MLP neurons of a small language model. Each row is named by its layer, matrix (up: input weights) and neuron, and shows model dimensions 64-191. Each number is 128 + 24 x the weight over its row's rms, rounded and kept within 0 to 255. Numbers have three digits each.
Before each neuron's rows, "fires on" lists the tokens most often at its 100 highest values on Wikipedia text that the model never trained on.

fires on: "av", "w", "1", "em", "ly", "ep"
L3.up404:099160139127135109154102092137177137089086132136145122139162118152116160205101194116104125106161119101123121115138126142107129088130119158148160170105140142154122158136141100130110127139140086147103110108145116134134145070106100130094143110126137102149128120131157145114137160146086136123174115151104137172119149155176100100157120115143119123134131126155101101129096107121168090078164

fires on: "F", " By", " conf", "W", " prov", "ize"
L3.up46:108117168123161101126113103137152130108144131134138135123148108121123115103165176166081123107110118105101132113150118180094188115158120117142118129145106146134104106148126136121150099182123103137130117126141119168157108132126108103154107103112128129147096129067097130146136161107170139134122161150113173116145099138122112139126127150138114121113105069141124132099149159148166111171158

fires on: " $", "2", "4", "5", " slightly"
L3.up274:145141123104143086121093128148140095110075172079131110132146107124104109101132123120160111149164134114109134093155115132191151181139116136135163138100074160140106123130110108147137170112151142142150162132113130162120106125166140155106127142135158147123129108136112131137126137124142130101148125093098109138114153126149084139127150127111174168091105111110149134137100133099129078132158

fires on: " as", "el", " by", "uch", "ing"
L5.up111:119130112176124091126122175138124134102167103149157113138126158133104115155105123133139112109138123160116115138126093047141125113079130092120172132138100147131135165104101140111102122106119117127128131174138081082104131124145138101122147140148106109117151074103179134109125153124121109141127140111125115133106097130115152118116093130095135163103169123194099108135130166111104142175132

fires on: ":", " number", " Part", " of", " ft"
L5.up148:125100104139132098111129116144078131085106113128144088119130119108098129115146104144169140133131150142137119098128135126153118130155144122153135107128153102140120144108129136106104129122088104146137153089197171118151105162145166122143121169109163163144133109153135109116102131158172145104116149180083135122151108127159124097171118132121131112099121107117135133074144116111106138154117

fires on: " ", " not", "1", "0", "6", "3"
L5.up269:125143143111170137131160113149104150128110100123158151120124146112102152160055119129158143129131115144067120100083138101119131107173133114147145128152113150154112090137098143089116165130120128093118154154087103172059133129152102136112088111124119077118146157131121145119142120098125154111137147156109120111120172122193116113137133124132171121136133130144123109088139134118131128190098

fires on: "ed", "ill", ":", "osp", "our"
L3.up137:078099125101135110154125117102104148104098097112095098124154131121094144142124178141138137148129163124149154129166090115170144129090142119141106105147164094069113121128121106109134149130148139155151130109097130141125106149166127181145134119143149152106095140160117126112132091151135068132174129141146118132124137165138176105172106098094121146146097118114132155119156129152153117119072

fires on: "er", "in", "man", "l", "w", "ell"
L3.up61:093129165146128095155109129107145121134127102123143114155111101149063095108138123124136126117132137129102144118131111118105090136175123120179125115143106104152133106139177074112150136114133106124098127178141102135130117118148136109183126124133158149097098131110096138106126153105137169104150164153086119084101116138145153130156147147108145086125145099147090137125126093120119118113080

fires on: "ic", "ig", "ug", "he", "-"
L3.up323:096133087155103169102155130124142118147122132111117138119171105110106162097097109116140146152126155120117140100197118110148152112153103151117117137169149111098139139137118116115132126128119139161129128152136114089141120118169087111135112165166103147116106128095110164141123133106128142122069075079149102124130115124117137153142141125130159106147081108182170136113131178095121113153092

fires on: "a", "er", "k", "y", "z"
L3.up315:171122123121135114131134129114143161118130133091166144152141107119097111134129129148145114127161101129114098173136119118110097169124171124137140163144142145113119118099147121107124128127104103125083062165129114131119119170127131157142119172105114058104129123112115117151104116043173110095151128141120107110088123155092167143097153126083163124174123140124103134139137112118114143106167

fires on: " can", " ab", ".", ",", " may", " will"
L3.up350:112102123158131165151185160168151121162146179110111149129141103151125128175138129098114135129138147126104125104090172131079089125099094088075169109107140131182106107112121144183151109125130128115153118164135123166122100117149116074148158154125119085134140100131164136113076114129126129141109130105166122143138142144088115125156149092117131126144171146127098124137133155112105119135144

fires on: " |", "|---|---|---|---|---|", "um", "u"
L5.up11:147072149155088100141088131121135102129142140081138119133141165130126119167157136166120132141147123125154123138120160115140101129131136173127102175135084122095109143145150103117170112121205092109084169144104129139097152125171144111153126107135122119135138141146092142120117145148180111088114111129130150107137122112137145185099100109155104161173139091139118148127105144124128086141145

fires on: " km", "m", "ro", " m", "in", " /"
L3.up280:167134127117167112093157189135120157115132097115078127110162184080153075145129167122106131133091165129153130133114121153127165135128122095130096165160126160125134098084132160120141108121177105118139141127131175092140165123116139105148100195160112156139147100108147104144116083118143106115177106067119107115119097146135153106164121142063127063121142163115105154127111141103117117168109

fires on: "9", " th", " rep", "\n", " cl", " st"
L3.up154:163137129131146111133137135150157147102116152131116130115136171126147154126080099127073143106128133099098137140151125152141158109096128133103132141134162141115092133113067116171152136169143125129143107100100145103128160127155114123128179123135118144116170109150136086163121139114129093143174164140093148126133137150184130130130120126142113093104105173165150107108129113141130140155135

fires on: "o", "n", "es", "an"
L3.up132:158190112110112097090093095146166122138163122145096153150093128118139118152111068071121126111116140135140106178137133078124083112137146112113156127095124135134109138114130156135150118154109126163133097116142095175150102125142109078112133110136107081155153096170145105129118119151099136099148160124144154110138142096140139098153135154089109089127132123126124072099136105109179147147125

fires on: " t", "-", "ad", "t", "ks", "8"
L5.up183:121131113092139130170116137153139149058124143137131124134134161167145135148098135176137113157104149100108119102115128120104140174104141124144110129119092152102101113116131138147150146161131134139122111116114118141076128134116140142131108086149060077112176114140146095088145098103156098170147128136129143122135173167153148150160124130128120152138186140123133124122179116106140121168138

fires on: " un", " '", " Un", " \"", "-", " de"
L3.up103:152162151096127129123128133187146150115065116114164101147141122113111156166127123127147109131115124153151119131135105142140145131102133180120125137106119136108112133086158181118114142141113109128151071143119125121143141161106108119156155088116134145089122129143115142122108180136106075136170116116123129123143058113105148200081129104097130135134128157156170142112110165156131119094108